Weights of a small transformer language model: LayerNorm before each block.
MLP neurons of a small language model. Each row is named by its layer, matrix (down: output weights) and neuron, and shows model dimensions 160-255. Each number is 200 + 40 x the weight over its row's rms, rounded and kept within 0 to 999.
A block is one neuron, or neurons of one layer that tend to fire together. After each block is what it responds to, as a language model described it from the Wikipedia text at the highest values.

L5.down339,136,202,208,199,193,183,229,266,209,178,271,171,219,156,163,206,229,166,180,219,201,218,252,181,240,223,151,270,202,167,198,190,153,151,210,186,236,200,251,99,226,206,233,308,196,232,258,205,146,246,119,189,149,213,205,206,137,169,308,155,198,187,236,187,243,202,242,182,170,216,245,233,107,181,241,195,184,216,225,138,165,193,237,215,132,198,252,245,141,147,161,225,273,150,261,241
L5.down514,211,194,229,185,156,243,166,239,152,231,189,198,218,174,161,184,164,214,173,191,186,239,146,245,165,225,221,118,267,172,241,179,231,139,218,206,268,195,264,167,207,250,226,258,185,148,207,214,239,173,207,268,93,196,225,226,197,209,190,177,141,233,173,223,206,229,86,204,235,140,179,195,157,231,166,229,139,272,159,246,183,225,123,186,184,199,150,185,199,203,151,203,238,208,160,261
L5.down606,175,270,237,184,233,188,166,252,222,217,142,142,167,160,165,250,200,270,199,218,220,202,219,220,163,211,214,193,174,243,266,207,136,154,172,224,209,205,155,142,149,289,232,204,195,184,237,153,237,253,197,246,223,183,183,260,138,182,253,200,227,191,152,289,240,226,191,242,172,141,212,244,216,209,238,241,217,216,232,222,184,231,179,276,256,176,222,249,134,184,264,190,277,131,184,231
L5.down1114,195,203,160,214,280,121,215,233,153,194,172,231,169,214,257,213,233,261,113,230,223,149,208,202,201,188,212,194,205,219,244,206,208,242,220,230,200,232,140,211,152,252,194,223,180,222,177,208,215,211,223,239,195,199,288,234,138,190,166,248,239,187,100,202,213,169,247,197,248,194,193,196,235,201,233,211,225,272,186,174,210,197,242,221,263,204,197,194,222,107,204,190,232,209,186,123
L5.down1170,163,211,167,184,248,209,180,230,203,203,204,178,194,202,253,209,244,207,171,174,194,165,249,180,111,269,222,197,192,199,303,205,276,184,157,285,156,217,202,196,234,318,235,217,211,227,183,226,243,200,174,189,149,94,196,228,185,159,130,177,159,173,179,184,248,232,193,245,164,224,182,201,219,183,283,260,186,193,130,182,166,212,150,221,158,179,232,294,174,176,247,198,315,160,172,167
L5.down1254,263,204,225,166,201,115,137,238,224,200,199,172,184,186,149,169,211,150,209,209,250,183,125,191,125,204,226,184,172,188,162,162,214,216,229,265,253,231,176,273,124,186,268,208,177,184,173,244,227,246,258,213,196,207,148,233,177,146,174,238,231,166,201,248,210,205,138,182,153,160,231,185,260,242,224,125,116,112,155,173,203,190,151,234,169,160,124,219,222,186,325,238,221,210,254,224
L5.down1367,213,218,170,236,149,261,202,240,204,202,133,153,247,176,236,208,216,150,173,131,141,115,150,157,189,197,145,168,143,245,205,208,171,139,238,184,208,226,244,183,179,225,151,273,233,215,171,170,224,161,165,224,207,154,183,230,204,158,116,205,178,205,210,127,240,144,208,213,201,204,234,261,199,153,265,222,302,219,190,263,240,205,246,231,163,198,210,217,260,152,179,178,199,236,226,235
L5.down1463,201,188,206,195,252,205,209,238,202,238,212,129,187,240,200,233,289,157,183,231,169,242,113,156,129,223,183,164,201,173,165,213,118,169,193,145,177,173,196,193,128,164,173,109,215,192,267,247,231,251,221,147,209,203,238,210,206,262,170,188,159,213,176,201,163,196,206,141,161,218,209,259,223,197,151,250,247,173,188,130,158,265,245,222,223,195,226,220,222,228,191,208,257,216,228,185
Description: Table column headers. Column-header words in wiki tables (Party, Lane, Medal, Pos., Number), plus infobox field names after a dash such as Formula, Members.

L3.down247,136,211,228,142,175,237,196,226,221,199,243,249,228,200,152,129,197,194,232,146,211,203,214,215,191,169,174,238,268,236,151,257,168,212,240,212,211,155,183,171,94,147,172,226,166,182,166,206,191,249,230,177,146,232,197,219,246,116,186,215,135,203,177,224,173,188,228,277,187,180,286,180,298,248,195,181,186,190,180,191,231,227,217,215,242,261,251,195,203,174,193,199,272,198,131,201
L3.down280,178,205,227,197,109,178,228,243,148,213,206,232,182,170,240,191,221,245,222,203,207,249,200,223,159,225,245,219,184,172,212,227,180,267,181,172,207,224,188,118,154,261,191,219,169,161,247,148,132,218,203,176,226,187,209,189,197,176,156,141,188,278,155,282,114,242,194,141,219,211,121,275,177,254,161,105,147,174,185,251,191,169,171,162,230,187,167,170,206,134,192,216,257,280,226,225
L3.down428,168,197,174,297,173,187,182,193,122,193,238,261,162,275,263,236,188,211,235,197,241,242,159,207,187,258,224,211,163,230,116,206,171,228,211,160,159,249,245,171,271,241,134,199,189,244,280,152,225,204,217,140,224,200,178,161,172,200,142,198,183,212,221,207,184,183,185,162,280,175,277,194,173,218,162,180,217,220,236,236,164,214,139,147,194,237,175,179,236,224,214,239,250,184,142,287
L3.down504,235,181,150,238,240,205,188,219,237,128,105,161,176,173,220,227,225,201,212,193,201,185,192,214,258,185,192,157,216,146,188,172,210,188,191,211,203,194,236,212,146,213,126,200,139,219,213,176,268,293,266,182,243,202,211,192,167,155,193,102,202,208,158,208,189,199,182,201,207,190,252,219,222,159,155,228,232,216,270,170,218,252,140,260,207,268,197,207,228,221,230,224,302,200,204,199
L3.down739,231,221,211,156,203,157,158,221,239,229,180,185,255,276,202,215,173,234,145,197,140,229,197,186,187,194,216,142,208,236,185,188,201,224,237,195,174,193,149,148,258,175,174,140,191,184,154,232,171,230,262,274,211,134,219,122,172,207,197,203,229,210,246,229,175,190,160,236,170,268,178,172,128,199,149,171,234,158,234,169,239,264,209,197,245,240,183,295,202,171,238,198,195,170,208,219
L3.down1056,175,239,235,199,235,201,216,243,134,244,144,178,187,203,230,235,291,200,154,206,213,195,146,274,171,224,162,223,196,186,256,201,230,246,178,184,239,218,225,168,179,213,254,210,158,232,190,120,225,207,237,248,180,175,191,186,203,201,190,255,189,165,205,187,119,192,149,153,230,193,201,259,275,213,189,117,249,203,180,223,207,218,211,199,222,200,202,255,176,217,243,240,323,236,133,281
L3.down1091,248,267,151,158,235,135,160,173,232,118,252,150,209,171,196,138,220,92,198,241,231,217,230,106,234,273,256,243,174,167,262,227,130,262,166,154,185,218,179,161,184,272,162,211,174,222,138,229,175,222,138,283,154,162,217,194,241,158,201,170,202,244,206,240,220,194,150,279,175,152,161,241,203,201,160,194,209,157,227,276,214,230,161,171,210,216,219,162,176,126,206,241,166,225,267,227
L3.down1357,168,287,173,136,132,207,164,176,141,206,207,174,203,187,190,158,172,224,156,218,202,198,180,243,254,260,277,189,204,227,233,236,240,169,160,240,224,235,202,161,157,176,189,242,177,219,257,184,244,290,221,264,223,220,275,125,155,187,222,102,273,184,281,187,199,147,276,211,249,256,161,212,201,238,187,275,198,313,164,200,179,289,145,159,149,168,189,220,135,246,202,235,165,123,183,166
Description: Compound-word hyphens, verbs after "to". Mostly hyphens joining compound words (cat-like, anti-Soviet, hip-hop, free-roam); also verbs after infinitive "to" (to make, to find, to defend).

L2.down1527,204,218,195,225,154,164,230,194,247,170,209,182,222,166,209,173,214,255,175,218,77,241,257,216,233,274,189,192,157,139,220,231,198,174,211,171,168,209,243,169,156,254,175,181,223,291,146,157,215,232,171,137,244,156,199,226,127,213,201,311,218,236,178,218,171,169,159,228,235,200,174,277,234,291,209,241,178,271,153,119,182,219,223,209,109,226,198,186,146,238,205,199,198,230,235,179
Description: Wikipedia headings and table headers. Tokens inside section titles and table header rows, e.g. Track listing, == closers, Pld, Apps, and |---| separator cells.

L3.down6,225,238,197,133,209,210,238,204,197,234,244,178,193,253,263,225,249,234,170,132,183,180,297,146,208,226,213,142,209,166,270,154,207,124,260,237,142,224,153,204,260,177,227,188,213,262,193,189,184,207,213,241,171,228,262,189,173,213,194,130,229,203,173,202,191,184,183,262,187,135,279,269,153,141,223,107,180,205,223,173,188,160,156,116,199,244,201,231,201,268,172,202,194,240,217,174
L3.down47,156,199,202,271,221,213,251,233,206,160,212,209,205,234,199,232,144,210,151,200,245,216,178,184,189,186,245,212,146,192,135,147,189,160,208,127,253,218,168,204,250,222,159,242,119,166,255,206,164,198,184,198,177,244,132,241,212,222,255,204,255,173,149,202,144,184,223,238,241,273,248,165,219,139,194,204,121,208,169,182,274,243,91,218,212,224,191,155,163,192,171,129,163,221,215,275
L3.down275,201,135,220,205,167,240,179,248,181,123,153,289,228,180,150,233,161,166,221,207,148,177,212,191,169,154,186,257,287,250,156,186,162,233,232,213,225,187,219,299,217,170,244,232,203,218,158,154,167,132,193,239,225,186,194,195,211,214,259,173,236,142,194,180,168,197,94,207,232,253,187,277,265,108,210,178,289,214,168,179,148,201,138,183,288,245,193,238,163,139,178,226,257,163,229,268
L3.down925,248,237,280,226,226,220,155,225,215,204,193,164,187,220,189,154,249,244,191,214,262,218,251,212,243,216,208,228,227,239,130,154,172,197,211,196,189,152,207,222,309,171,223,204,109,191,182,149,159,215,183,182,131,256,160,223,241,116,198,228,197,203,190,123,139,214,134,279,271,197,263,276,244,127,177,202,159,217,193,201,183,282,177,187,261,297,194,189,263,166,270,187,245,142,152,237
L3.down1119,230,183,172,246,176,189,206,204,209,196,231,178,165,184,200,231,167,214,217,208,170,177,207,218,238,251,143,227,206,180,215,221,141,227,237,172,193,213,179,198,220,196,170,283,305,155,257,235,238,281,202,279,214,175,191,233,193,254,249,156,131,200,177,183,218,176,164,181,213,170,202,287,184,214,153,199,203,229,205,113,180,257,235,129,230,191,148,205,152,252,232,249,240,223,198,259
L3.down1124,293,254,186,201,212,179,158,164,194,242,263,128,286,212,211,180,170,199,204,221,192,217,202,190,207,216,161,300,241,167,197,131,248,144,140,156,218,222,178,191,146,265,222,204,218,169,217,219,152,323,223,192,248,241,179,169,299,135,161,166,176,81,291,231,166,151,258,239,172,216,273,191,117,204,268,238,176,214,185,182,214,209,207,209,202,202,181,156,187,165,172,194,144,208,91,287
L3.down1238,200,240,222,229,210,276,244,158,257,215,243,132,194,180,159,213,192,180,246,199,281,192,218,172,192,172,207,284,161,250,234,271,187,157,177,233,273,157,139,292,277,148,167,125,195,195,229,125,162,175,150,203,222,215,192,194,161,218,223,181,213,184,156,178,185,257,217,233,167,213,180,209,232,168,137,272,193,143,180,221,166,127,163,213,197,254,245,139,182,266,177,208,274,152,212,242
L3.down1410,155,185,215,191,172,223,205,248,251,246,254,122,238,184,242,161,188,216,193,247,227,191,176,216,186,183,129,202,229,134,290,238,184,147,176,171,147,231,184,225,188,183,232,184,189,209,153,182,225,213,196,238,240,255,161,182,175,162,205,198,260,232,204,156,224,165,116,311,238,176,216,248,281,174,170,213,190,252,221,263,254,204,201,203,186,263,269,211,195,158,189,223,174,199,185,267
Description: Plural noun endings. Plural nouns or a split-off plural -s after quantifiers such as several, two, various, both, e.g. squadrons, matches, parts; also adverbs after was, e.g. also, often.

L5.down254,123,167,189,220,152,245,295,154,207,152,231,228,191,200,168,197,122,209,250,198,152,176,215,193,225,263,170,161,297,179,217,180,204,235,154,280,281,219,124,256,169,202,186,194,229,181,193,212,212,160,131,322,216,197,210,166,187,214,170,138,235,134,194,168,206,247,177,238,295,224,272,174,226,208,158,142,318,218,173,240,182,206,221,150,240,186,205,131,219,205,195,247,267,224,170,184
L5.down337,183,155,171,268,213,200,246,192,197,211,185,174,199,232,206,178,174,230,209,210,212,180,199,241,210,244,172,220,218,275,201,265,231,259,148,232,178,152,142,211,163,190,184,175,246,152,202,126,203,195,225,243,244,200,169,191,185,180,214,155,174,174,239,220,163,219,174,155,254,222,255,224,153,162,86,211,291,205,237,172,212,173,255,176,186,168,213,219,220,119,171,248,196,212,216,215
L5.down520,242,151,252,239,176,218,190,242,161,178,197,194,250,221,189,174,232,190,236,233,201,240,239,151,128,194,209,178,224,219,135,178,240,173,183,220,250,195,198,191,166,207,235,241,219,175,213,291,207,242,205,214,166,247,215,225,222,0,216,0,194,253,214,212,227,171,168,425,179,160,339,185,172,160,228,187,188,177,182,176,202,232,246,242,184,235,182,237,179,114,138,202,223,176,208,208
L5.down523,256,180,196,176,215,249,256,275,169,252,187,234,209,247,228,262,247,209,186,95,165,205,172,185,173,212,237,172,202,209,189,188,187,195,173,272,217,190,161,183,206,226,168,128,269,230,223,313,232,260,220,240,171,198,272,126,239,123,163,75,208,249,149,180,87,245,265,238,194,194,249,148,151,176,210,169,200,232,137,232,198,152,244,127,184,239,194,190,157,120,146,219,197,161,250,176
L5.down942,243,231,222,197,238,188,212,203,212,200,134,198,236,164,205,240,187,204,216,242,247,208,256,218,202,128,225,173,197,155,185,166,139,249,171,166,145,199,187,196,242,230,222,276,126,230,229,141,202,194,164,233,221,203,256,277,248,140,199,124,159,249,191,227,236,229,225,182,153,199,293,181,140,279,109,189,294,290,203,210,230,171,130,215,218,193,243,213,171,99,165,134,253,195,201,181
L5.down947,164,207,199,92,132,194,205,225,145,157,136,186,215,200,247,159,205,161,190,215,193,139,152,260,222,240,184,86,244,181,182,238,245,208,185,222,176,254,217,225,235,274,264,162,178,160,243,149,205,171,189,204,158,159,219,209,244,182,177,89,242,187,195,173,244,166,227,249,283,145,355,157,213,253,188,181,297,175,229,201,215,234,217,211,267,130,263,185,207,117,239,174,121,102,174,233
L5.down1364,148,257,166,173,87,211,184,216,262,193,180,233,209,175,186,170,229,169,237,228,257,219,170,183,257,265,187,125,143,149,180,219,209,118,125,181,172,215,207,170,219,197,185,182,110,226,265,251,126,266,208,273,162,233,255,208,196,178,299,219,156,185,142,239,245,163,239,189,127,179,208,217,182,284,198,161,193,229,232,169,199,229,170,202,187,153,245,260,197,215,241,259,176,195,196,145
L5.down1385,199,269,181,233,231,194,171,105,259,241,129,177,255,196,110,185,182,168,220,215,160,215,200,255,240,195,165,179,274,204,162,201,216,203,184,242,199,229,171,253,146,205,218,175,207,204,243,186,154,172,278,253,165,196,143,205,244,149,179,29,175,212,195,233,215,215,213,234,215,258,279,179,240,258,183,287,329,187,226,192,214,187,158,198,253,166,260,337,139,103,85,149,169,260,142,124
Description: Detached space before words. Standalone space, hyphen or quote tokens right after function words such as the, a, and, before a less common word, e.g. nearly wiped, and zealous, a shaken.

L3.down45,123,183,179,160,199,173,134,152,159,212,216,183,206,207,182,193,231,182,185,193,183,254,172,225,192,194,232,206,173,230,174,198,180,215,193,257,290,232,229,219,276,166,85,151,168,201,211,225,164,192,153,222,212,239,202,201,223,162,175,233,204,161,156,180,136,270,162,183,209,258,160,212,229,201,186,215,177,208,270,128,238,231,174,246,208,212,177,178,200,153,165,225,265,178,272,204
L3.down50,170,258,250,143,211,213,215,151,276,171,135,175,209,185,261,191,173,187,285,239,145,177,239,212,255,186,233,188,219,203,251,189,242,230,157,198,196,196,265,208,264,193,189,178,237,193,190,117,195,223,217,208,223,219,228,168,177,211,177,262,194,144,226,211,212,193,197,161,198,176,150,157,224,229,265,247,180,282,203,154,159,214,204,141,209,173,138,180,178,181,208,199,193,144,150,199
L3.down263,203,233,173,213,140,178,184,255,249,257,203,190,205,240,181,228,168,248,188,273,186,184,174,235,184,266,148,182,226,212,173,225,255,180,230,166,213,243,229,209,215,153,119,172,199,198,262,136,191,165,223,227,193,219,214,209,192,210,195,221,224,214,206,131,203,143,233,238,244,119,227,229,280,233,234,253,225,246,273,157,235,212,235,253,260,157,218,166,239,195,174,176,187,221,214,186
L3.down626,204,143,200,222,210,127,177,202,177,224,208,204,228,245,186,194,170,227,126,234,228,219,196,126,136,312,148,196,154,186,162,158,188,193,220,150,247,164,270,242,233,200,205,259,179,155,149,165,159,155,203,215,182,113,153,221,154,195,202,259,200,173,205,155,190,161,189,152,272,193,199,265,215,216,139,192,166,184,242,112,213,234,203,168,156,204,205,188,219,283,245,154,184,167,199,165
L3.down907,152,198,202,277,185,212,113,224,178,223,216,180,179,166,293,255,190,193,170,178,255,108,228,224,214,198,171,248,258,162,191,187,204,204,183,299,156,144,220,177,252,222,172,260,183,160,210,199,242,210,156,199,217,266,221,242,162,267,211,273,159,224,217,189,250,239,212,191,168,238,257,175,254,207,247,155,237,226,196,160,180,237,198,233,162,154,144,259,114,198,205,201,216,202,153,199
L3.down1116,122,257,232,245,215,210,178,126,184,167,238,223,187,224,210,129,147,212,242,145,173,246,147,181,173,171,219,209,221,239,137,130,148,214,197,122,221,209,258,167,201,192,148,176,217,176,137,150,178,182,197,192,298,228,164,146,228,175,129,218,137,190,180,195,206,155,172,111,180,260,202,241,236,208,137,219,194,186,249,200,139,172,186,203,305,202,179,204,273,204,223,216,187,219,207,225
L3.down1282,197,159,190,197,219,212,188,219,178,177,230,136,136,176,257,222,259,219,209,229,174,251,174,196,232,189,151,191,285,228,212,163,247,192,211,170,163,180,243,153,153,230,139,135,208,234,218,230,271,240,211,186,179,168,226,145,187,161,173,337,261,189,139,199,127,210,161,144,204,202,215,123,214,249,253,174,182,267,203,171,124,154,232,217,220,172,258,205,132,112,164,217,258,201,190,195
L3.down1507,186,159,184,228,213,245,163,215,159,177,234,252,191,207,136,210,216,265,202,170,206,199,177,199,127,298,180,141,180,195,188,152,300,119,190,278,248,208,201,238,150,117,142,190,262,148,156,238,185,156,191,194,203,181,174,206,156,166,160,239,167,201,268,194,220,153,152,230,255,251,185,192,238,232,187,244,244,233,177,250,188,216,122,231,143,202,207,153,191,207,191,132,173,181,179,224
Description: Section and table structure. Fires on structural tokens in Wikipedia markup: table separator runs like |---|---|, section heading words after == or a blank line (History, Biography, Taxonomy), and infobox labels like Career information.

L3.down137,237,227,201,218,187,188,174,182,184,101,239,168,207,220,202,275,318,198,151,151,242,200,196,161,220,198,158,244,227,215,157,179,309,235,157,132,275,248,203,204,218,234,194,238,171,155,147,239,190,144,207,158,208,244,149,210,247,230,169,215,201,153,246,184,125,249,182,204,182,186,177,246,200,190,248,166,228,212,159,218,136,176,180,179,242,178,308,175,167,214,256,201,170,167,187,223
L3.down244,204,196,194,146,173,171,163,140,134,114,208,234,213,146,232,264,227,180,201,249,203,210,206,208,150,245,133,277,171,143,128,194,260,156,203,173,175,222,245,116,209,221,139,170,127,235,230,253,200,200,215,251,171,211,213,223,128,140,163,141,186,236,193,201,189,151,169,158,246,212,224,170,274,211,156,182,192,268,192,150,135,240,274,187,189,261,188,158,161,159,250,146,211,186,287,161
L3.down343,221,117,132,203,199,205,145,162,247,214,103,138,263,157,161,202,247,262,245,218,183,156,174,225,110,179,253,206,186,196,208,139,156,182,206,141,224,179,253,217,211,271,142,236,204,183,212,139,261,250,247,133,142,193,207,242,190,137,106,230,219,173,194,163,195,237,151,207,156,247,223,197,112,217,227,165,238,215,193,282,149,263,270,234,235,172,193,98,148,116,117,235,272,138,229,170
L3.down352,244,203,247,206,190,293,237,153,193,220,273,167,186,201,194,118,169,266,236,279,230,176,241,190,201,189,242,185,195,112,187,226,236,195,201,249,246,179,211,225,183,265,89,230,182,195,230,185,215,191,135,202,177,281,164,259,220,177,200,252,242,211,167,167,254,270,184,153,181,216,144,207,187,165,210,246,245,173,229,172,191,194,180,188,260,203,130,209,210,228,182,146,249,172,118,223
L3.down585,237,198,251,207,194,144,177,184,239,151,150,143,177,180,208,208,229,215,192,183,245,171,147,157,136,279,278,237,214,244,152,199,214,219,178,188,222,148,199,234,158,221,205,218,255,188,128,165,181,220,166,165,227,257,156,190,191,138,113,110,209,197,259,198,165,206,239,199,147,213,200,269,191,267,156,253,171,212,205,209,252,238,220,115,146,177,202,165,224,169,172,191,193,252,220,268
L3.down586,317,206,245,141,194,198,171,261,141,242,198,192,178,164,175,167,158,175,225,198,193,181,190,174,133,275,213,195,207,321,227,205,302,194,252,223,148,237,176,204,179,208,206,244,158,201,252,215,121,152,186,236,183,232,185,258,197,195,218,161,203,230,231,178,207,233,202,221,126,240,229,251,129,143,216,247,164,179,239,218,130,124,182,198,110,228,212,154,235,200,201,145,206,146,233,177
L3.down895,197,163,214,189,199,283,162,205,221,157,154,188,197,188,156,223,172,205,185,278,220,173,171,187,142,260,45,202,250,195,206,237,186,184,210,224,213,222,241,189,224,259,234,249,204,204,223,174,239,266,230,159,223,217,160,234,122,202,170,225,203,250,184,189,252,190,228,154,217,227,222,180,252,241,220,201,175,189,124,173,236,203,185,207,178,127,276,263,189,159,249,235,258,159,243,244
L3.down1163,188,189,144,238,166,181,185,173,194,201,171,212,119,194,146,176,215,213,170,294,173,189,267,138,254,134,176,162,218,209,241,185,158,173,202,191,178,180,269,214,125,223,229,172,154,171,258,174,216,234,124,191,217,187,261,252,215,227,106,234,167,207,234,215,152,270,149,116,270,208,169,253,177,177,213,245,201,211,259,195,151,206,171,144,229,236,163,192,179,232,284,185,250,202,242,237
Description: Word-ending suffix pieces. Final suffix pieces that complete a multi-token word, such as -ly, -ed, -ing, -ally, as in adverse-ly, depend-ing, confi-de; also table-header tokens.

L5.down44,233,261,225,248,186,169,195,242,237,229,134,189,231,205,181,196,208,252,178,120,224,124,182,196,229,240,206,118,193,213,166,192,241,110,263,162,188,201,164,237,138,245,218,177,124,152,292,257,174,161,292,217,125,250,165,265,242,190,194,170,182,211,279,223,204,238,223,212,200,249,166,124,204,232,289,179,185,235,232,220,165,218,184,204,216,177,193,131,182,251,222,183,166,269,238,195
L5.down368,171,179,125,210,181,126,266,211,203,216,164,254,146,163,263,198,284,193,225,206,174,278,216,219,225,156,226,158,150,245,174,272,170,248,116,154,180,222,202,186,210,166,208,185,241,238,192,123,168,276,141,189,168,147,160,189,204,214,143,185,233,204,211,199,220,143,179,173,242,200,256,221,145,159,216,216,283,125,173,264,191,165,226,140,224,199,208,263,151,192,181,180,150,222,163,351
L5.down497,212,169,216,224,246,126,200,204,167,211,206,226,230,167,191,146,143,226,205,153,192,171,260,188,218,184,201,254,171,212,219,177,215,201,177,192,138,184,205,185,145,91,233,272,193,130,233,233,262,147,215,182,165,269,232,167,179,182,118,262,254,135,212,182,200,219,232,231,212,165,181,197,203,175,191,236,211,198,235,165,123,232,224,154,188,227,153,209,194,157,231,156,284,182,182,256
L5.down573,201,151,211,205,251,103,106,153,129,237,237,136,293,215,171,213,183,202,196,212,285,248,187,215,155,283,176,257,166,223,211,216,221,247,170,229,276,200,207,258,217,178,173,194,218,216,191,207,178,278,207,156,230,240,169,202,274,160,254,194,173,185,191,145,139,187,227,236,156,146,223,218,162,171,185,217,217,201,134,256,145,262,194,167,227,229,244,146,213,147,158,168,144,258,213,173
L5.down618,294,208,185,243,215,140,215,162,242,144,145,160,204,314,193,184,241,194,267,167,190,206,225,197,116,176,174,220,133,147,232,168,107,209,199,223,221,242,165,230,232,183,223,169,181,168,188,215,160,269,188,140,192,232,190,203,192,194,173,233,103,111,186,148,200,149,228,218,182,191,179,184,173,212,172,252,211,218,286,175,167,172,191,172,164,195,157,185,154,161,210,207,174,195,178,180
L5.down662,165,138,278,256,220,197,281,217,129,214,206,221,257,226,212,225,226,209,216,250,249,180,102,237,216,197,244,265,186,248,181,231,265,199,115,167,176,177,226,161,148,184,218,280,246,210,202,102,232,250,197,242,221,169,166,255,196,185,230,164,196,129,173,211,172,280,154,194,202,232,238,255,189,205,187,248,207,185,181,327,256,219,163,220,219,260,219,206,166,204,214,236,231,157,220,236
L5.down885,212,182,202,111,230,162,100,162,176,210,203,254,156,121,211,174,168,287,134,266,266,196,175,218,248,174,263,217,189,234,217,161,218,235,171,167,257,192,267,201,158,184,181,204,235,182,183,177,248,133,230,252,219,236,185,199,185,206,217,168,202,221,254,234,180,183,235,181,213,179,213,235,215,153,167,243,188,230,171,249,233,182,149,168,182,235,184,199,105,225,193,175,224,254,191,205
L5.down930,164,232,190,115,217,231,205,233,153,201,211,152,219,213,171,226,211,251,224,190,162,136,196,215,132,128,212,174,209,278,275,181,189,169,233,195,225,202,141,230,229,236,221,149,250,170,143,152,185,190,211,184,240,185,231,190,152,196,235,179,251,189,227,176,259,257,237,256,189,266,263,217,197,160,103,167,166,97,125,165,154,137,166,196,265,197,237,119,149,220,186,220,164,228,125,221
Description: Plural noun endings. Plural noun tokens, mostly the final "s", often after numbers or quantifiers, as in several accidents, nine lanterns, six designs.

L2.down69,213,245,204,221,181,162,166,121,292,224,227,185,260,276,185,147,234,224,234,217,183,186,181,208,169,234,180,196,160,177,226,191,222,205,221,213,167,176,215,216,213,172,283,233,236,193,233,162,180,194,174,213,147,303,243,230,204,121,245,226,123,173,192,182,174,176,219,174,207,228,181,209,237,209,210,128,162,176,208,177,121,130,189,241,191,169,198,180,177,256,171,125,270,205,233,187
Description: Verb-completing suffixes and particles. Tokens that finish a verb phrase: particles after phrasal verbs (set up, carried out, broke down) and past-participle endings (fulfilled, locked, untested).

L2.down32,187,189,257,206,290,212,163,261,169,218,107,163,190,181,177,205,212,205,222,176,189,202,145,199,205,95,191,212,221,182,87,198,209,226,204,217,221,181,238,193,264,231,218,196,268,129,179,206,242,96,175,237,176,247,227,149,205,260,190,184,268,185,118,159,135,174,148,252,256,208,198,329,241,160,192,262,208,209,217,249,148,233,192,216,199,207,199,172,163,150,180,244,201,196,168,203
Description: Plural noun endings. Plural suffixes such as s, es, ins and whole plural nouns closing a noun phrase, as in floodplains, pressure vessels, flight-sim games, twins.

L2.down1504,149,272,223,189,187,236,219,165,238,238,199,184,176,185,246,186,126,210,238,251,244,213,225,165,237,191,218,197,203,235,237,274,198,207,182,179,181,226,121,189,194,145,192,158,216,174,106,154,265,231,252,262,172,214,152,189,203,160,232,164,209,134,121,120,266,174,198,272,231,240,157,152,217,144,285,194,251,225,151,157,131,231,167,202,177,152,296,161,185,156,194,276,225,179,202,147
Description: Compound-word hyphens. Hyphens, sometimes plain spaces, joining two words into one compound, as in hip-hop, twenty-eighth, stripped-back, half-aunt.